MLP neurons of a small language model. Each row is named by its layer, matrix (down: output weights) and neuron, and shows model dimensions 128-191. Each number is 200 + 20 x the weight over its row's rms, rounded and kept within 0 to 999. A neuron's up and down rows have the sign that makes its largest values positive.
A block is one neuron, or neurons of one layer that tend to fire together. After each block is what it responds to, as a language model described it from the Wikipedia text at the highest values.

L8.down697,196,192,181,211,209,213,222,218,209,202,207,189,213,199,190,193,202,185,223,172,178,235,228,168,228,184,222,210,221,218,179,198,219,212,222,226,223,205,210,223,164,247,215,187,201,198,193,226,231,226,186,185,205,239,192,233,183,230,221,190,193,192,183,182
L8.down831,209,199,227,222,268,205,214,232,207,196,199,210,240,203,203,196,259,180,166,212,185,176,197,186,186,214,204,186,193,184,209,217,165,222,215,190,193,241,205,151,222,175,186,188,175,241,165,173,194,162,181,240,206,212,214,216,200,215,179,207,197,230,207,215
Responds to: Middle subword pieces inside longer words split into several tokens, such as the u in distinguish, stru in construction, ru in destruction.

L7.down32,186,240,203,187,189,219,226,223,197,242,212,214,207,208,210,164,187,161,203,227,188,195,219,190,192,203,207,202,219,205,245,214,183,203,202,196,226,191,211,185,198,206,189,219,155,214,213,186,192,206,198,169,233,199,211,187,208,213,203,195,204,196,238,217
L7.down92,191,195,205,207,198,195,211,217,184,203,214,169,212,214,195,203,226,168,208,230,212,201,226,198,244,196,219,221,181,202,221,197,209,182,215,185,202,197,194,193,186,168,157,148,196,218,212,211,183,189,211,163,187,180,164,218,232,177,193,229,213,226,195,193
L7.down487,189,217,197,189,193,209,214,189,191,210,208,214,210,200,224,210,242,162,203,223,176,186,196,195,183,210,175,178,189,177,208,206,212,199,227,206,217,177,205,217,181,221,205,190,224,172,169,177,193,181,192,221,197,199,211,219,226,211,201,194,213,174,223,220
L7.down607,181,227,233,211,162,186,212,205,221,174,224,168,196,225,253,202,213,200,183,219,223,209,170,181,216,200,240,231,220,202,170,182,217,229,219,187,170,203,168,207,220,220,150,211,199,202,207,192,222,211,194,175,197,229,216,183,211,201,217,228,207,235,185,182
L7.down618,223,151,213,197,189,185,152,213,184,206,242,190,202,196,202,217,196,173,166,188,209,186,181,181,201,209,203,171,181,201,190,194,197,181,213,217,224,203,181,196,211,216,226,200,204,223,222,231,206,173,219,171,215,207,186,178,161,198,220,199,203,159,228,179
L7.down820,182,205,181,213,179,178,207,179,216,178,171,234,213,212,186,193,195,216,190,175,219,201,210,182,214,215,165,211,143,205,183,194,209,208,170,190,204,205,187,215,196,210,190,196,218,219,189,204,234,195,146,184,196,152,242,169,237,185,205,158,194,254,207,208
L7.down955,226,204,199,147,177,217,179,197,200,221,184,202,209,181,175,219,201,194,191,189,236,161,182,233,194,178,149,190,227,186,221,198,206,181,223,191,204,228,188,195,186,196,170,189,191,167,230,191,191,195,206,180,206,199,175,176,235,168,187,177,177,196,213,192
L7.down1029,183,214,217,216,189,218,254,177,204,209,193,165,218,196,216,207,218,204,188,182,201,218,200,181,188,184,211,171,222,210,210,222,203,183,173,195,213,180,212,197,213,213,184,182,179,210,182,214,200,224,221,203,183,200,185,206,204,191,205,209,201,195,192,213
Responds to: Word-final verb endings that finish a split word, mostly past participles like purch-ased, represent-ed, writ-ten, often followed by by or in.

L7.down75,200,181,191,191,198,183,192,207,234,198,185,220,181,173,225,190,211,169,168,203,186,187,176,204,217,220,172,180,150,193,213,176,186,176,196,223,177,194,185,210,211,208,194,186,173,196,216,217,190,202,181,157,219,201,210,197,236,192,206,210,168,243,211,197
L7.down226,186,177,229,226,164,232,179,206,201,179,171,179,197,183,170,208,187,195,253,218,213,189,202,168,184,222,167,184,188,211,218,168,182,206,185,175,212,196,185,204,198,203,198,210,218,202,211,214,181,231,212,215,204,163,215,168,199,218,225,163,208,191,218,183
L7.down286,197,188,213,194,226,192,182,201,212,189,193,185,242,179,197,220,185,185,173,194,225,221,202,237,219,173,189,217,189,214,154,207,197,172,211,191,161,191,201,216,207,196,202,211,180,175,225,196,216,205,189,183,234,187,191,203,200,224,232,201,183,217,172,202
L7.down353,216,164,219,205,161,200,210,187,170,178,156,213,190,198,181,202,166,185,195,220,186,237,183,212,169,224,200,208,221,183,192,200,228,215,217,195,237,229,203,208,259,201,193,195,194,240,212,194,232,203,186,142,227,192,206,201,182,186,243,190,191,177,208,172
L7.down688,211,174,189,217,198,194,191,206,217,222,194,226,201,229,195,171,244,170,256,231,225,190,191,235,225,181,199,188,194,191,209,164,181,188,217,209,207,149,219,243,148,171,146,202,237,202,171,193,187,154,238,191,227,211,181,177,209,216,231,177,183,196,209,202
L7.down749,196,208,216,163,190,190,223,217,209,188,187,194,203,190,207,190,187,190,171,195,213,213,208,202,224,175,225,207,201,201,201,233,192,173,201,194,182,233,204,173,188,227,213,255,248,198,227,199,189,218,214,205,158,240,203,180,219,208,201,212,202,187,208,167
L7.down1060,250,180,174,206,213,216,179,217,191,249,227,211,208,191,192,222,237,172,184,241,195,192,181,230,202,215,189,175,227,211,215,181,210,176,218,244,197,187,159,215,208,206,206,215,240,199,166,199,207,209,162,230,197,186,196,180,186,187,177,202,185,201,207,191
L7.down1293,186,183,199,207,184,241,179,204,193,220,206,222,219,206,197,171,198,222,182,227,178,201,195,170,167,240,188,240,207,182,194,208,208,215,172,213,210,226,206,228,220,172,192,213,201,205,165,190,179,173,208,202,224,201,153,221,180,213,213,193,205,189,177,199
Responds to: Short inner pieces of ordinary words split into several tokens, predicting the ending, e.g. Can-ad-ian, grad-u-ate, Plat-in-um, Cal-if-ornia.

L7.down68,190,190,226,188,219,193,167,210,240,185,225,197,224,211,191,205,206,228,191,185,211,204,196,179,183,189,218,175,182,204,216,213,191,206,192,195,211,211,163,215,233,225,203,210,195,198,237,168,210,180,196,194,160,198,219,190,221,235,227,189,237,177,179,211
L7.down155,216,166,159,217,178,191,213,180,196,195,190,209,226,214,220,218,238,198,197,212,250,219,200,205,144,224,192,205,175,210,170,205,204,214,220,186,160,205,205,216,237,147,227,183,213,197,228,173,204,189,171,207,236,212,191,208,227,224,225,236,234,173,227,202
L7.down279,179,178,184,199,208,162,208,173,173,204,170,184,190,165,214,226,226,201,198,228,201,208,194,183,201,221,162,212,206,228,184,211,189,178,169,200,190,219,226,192,199,233,211,215,198,189,206,207,187,190,186,196,188,214,196,219,189,215,211,210,214,210,233,201
L7.down519,202,188,222,204,210,220,195,180,200,236,188,217,187,186,233,226,241,195,171,175,212,227,176,203,227,172,207,202,202,222,180,197,234,238,205,208,159,227,197,207,170,198,183,183,188,217,204,216,149,184,196,214,223,219,208,208,174,196,211,199,208,205,181,222
L7.down645,189,198,195,187,207,161,214,180,167,237,207,209,239,205,177,230,192,212,184,175,232,181,237,184,178,222,190,196,202,202,190,207,180,214,166,226,216,220,171,146,183,205,196,209,218,193,219,200,208,178,202,170,207,172,223,219,180,208,182,178,218,203,212,208
L7.down917,207,167,225,216,207,162,212,204,225,169,185,213,168,238,157,225,222,213,190,212,189,207,218,185,198,216,156,151,183,223,170,240,206,195,221,192,193,221,236,201,187,176,230,195,196,226,204,207,205,200,227,196,189,178,159,207,212,199,199,180,217,162,220,190
L7.down1319,237,238,167,210,194,181,191,186,229,179,224,178,217,226,208,196,208,210,240,180,208,203,193,186,186,212,192,233,169,203,233,205,179,157,196,204,196,193,215,176,185,213,185,189,226,196,230,158,218,200,183,204,193,178,221,204,220,194,175,234,197,199,191,189
L7.down1324,176,200,176,181,180,190,160,203,200,202,192,221,217,206,223,207,172,235,241,197,211,199,150,199,212,224,233,207,209,218,191,203,207,227,204,224,186,170,202,235,202,227,218,206,213,178,205,210,184,187,199,200,203,197,199,186,249,210,215,217,207,222,191,191
Responds to: Later pieces inside a multi-token word, strongest on out in Turnout rows of election result tables, also age, ology, ice.

L8.down529,179,214,155,206,205,169,208,209,213,209,213,180,157,202,232,207,226,198,151,206,206,204,161,191,201,221,206,198,181,198,201,216,198,212,215,227,183,189,177,170,173,203,143,202,206,180,220,232,189,186,230,223,218,181,164,189,190,218,225,193,190,177,224,196
L8.down1024,202,236,204,183,196,197,182,171,182,156,203,215,202,174,189,188,206,220,195,167,184,221,155,224,176,210,175,202,172,236,197,233,205,190,222,237,200,139,198,206,170,185,243,226,215,179,186,200,180,188,154,222,196,212,203,201,218,203,199,194,208,194,178,185
Responds to: Final word piece of a field label in infobox lists and wiki tables, just before a colon or cell bar, e.g. Authority, Turnout, Edited by, Genus.

L11.down66,174,178,188,229,187,223,233,165,202,203,184,214,180,198,151,166,213,203,194,178,181,181,217,226,211,204,198,197,211,210,195,204,255,208,212,225,210,220,187,181,220,196,220,197,212,180,170,209,227,194,214,212,184,167,176,185,231,170,215,195,207,210,199,213
L11.down271,188,219,200,234,202,174,227,201,182,218,213,180,204,236,168,220,194,169,180,212,203,201,177,177,185,181,180,189,186,206,208,221,229,198,204,221,203,175,194,203,165,211,188,194,175,233,154,190,233,190,194,191,201,215,193,168,201,209,180,170,192,176,206,213
L11.down331,203,200,211,180,224,197,213,208,201,213,200,194,228,197,183,229,200,202,220,205,201,234,207,188,135,220,232,192,176,221,218,205,200,233,189,186,203,179,203,203,205,200,201,149,238,185,218,204,206,184,176,221,192,208,193,196,213,209,203,179,221,175,203,232
L11.down927,209,224,206,198,226,197,202,210,204,205,210,215,219,220,188,228,216,225,194,218,189,178,206,199,180,227,178,163,209,180,192,178,201,224,181,205,193,204,229,236,184,197,217,199,211,182,183,208,232,182,208,220,208,190,180,211,182,188,223,178,184,199,208,228
Responds to: Final piece of a split verb, mostly past tense or participle, before by/to/with/that, e.g. associ-ated, charg-ed, bro-ke, wro-te.

L11.down76,188,160,176,197,187,162,216,205,218,178,207,224,197,210,206,193,206,215,230,202,181,180,221,189,206,197,154,195,217,183,210,184,202,216,211,221,186,204,195,190,207,200,202,177,230,180,198,167,174,187,187,211,188,168,204,231,234,170,218,228,204,198,209,246
L11.down910,148,208,181,208,184,197,200,208,192,159,213,180,201,218,183,201,221,209,215,177,194,221,185,228,244,207,186,196,218,210,207,186,196,212,199,218,190,208,191,188,226,191,207,220,219,184,182,204,226,210,162,237,186,201,196,213,177,186,218,195,210,201,188,187
L11.down913,204,207,163,191,241,178,191,170,170,198,241,195,205,216,196,243,133,194,210,166,191,192,179,183,188,209,180,164,227,193,183,204,197,160,164,191,205,190,175,218,195,201,197,185,195,219,221,192,228,212,209,249,244,212,211,171,200,209,193,194,195,197,154,197
L11.down1143,198,196,211,185,188,204,187,190,168,221,227,202,191,183,208,170,199,202,171,232,194,221,219,188,225,232,181,181,218,206,202,166,221,231,212,182,223,159,217,232,220,194,203,140,197,168,199,214,207,184,174,182,217,209,214,220,204,165,198,185,218,174,191,205
Responds to: Middle sub-word pieces of common words split into three or more tokens, especially "et" in together, plus if in California, lev in television, os in philosophy.

L8.down310,204,217,181,177,193,234,196,164,191,177,195,187,204,197,194,204,196,186,180,211,171,182,187,157,211,188,169,218,140,206,142,191,196,218,202,211,222,173,208,224,220,198,174,183,209,184,176,187,194,198,178,166,204,179,189,189,215,200,202,169,202,218,209,213
L8.down1305,206,229,194,176,193,186,219,180,237,202,187,191,185,200,172,215,180,215,222,175,184,178,193,194,224,216,194,198,178,183,186,184,202,215,166,203,214,188,215,195,185,217,195,207,235,235,197,232,191,182,178,140,212,192,182,213,193,174,164,202,176,188,205,214
Responds to: Word-final suffixes such as -ed (and sometimes -s) on a sentence's main reporting or action verb, e.g. prompted, urged, described; occasionally other word fragments.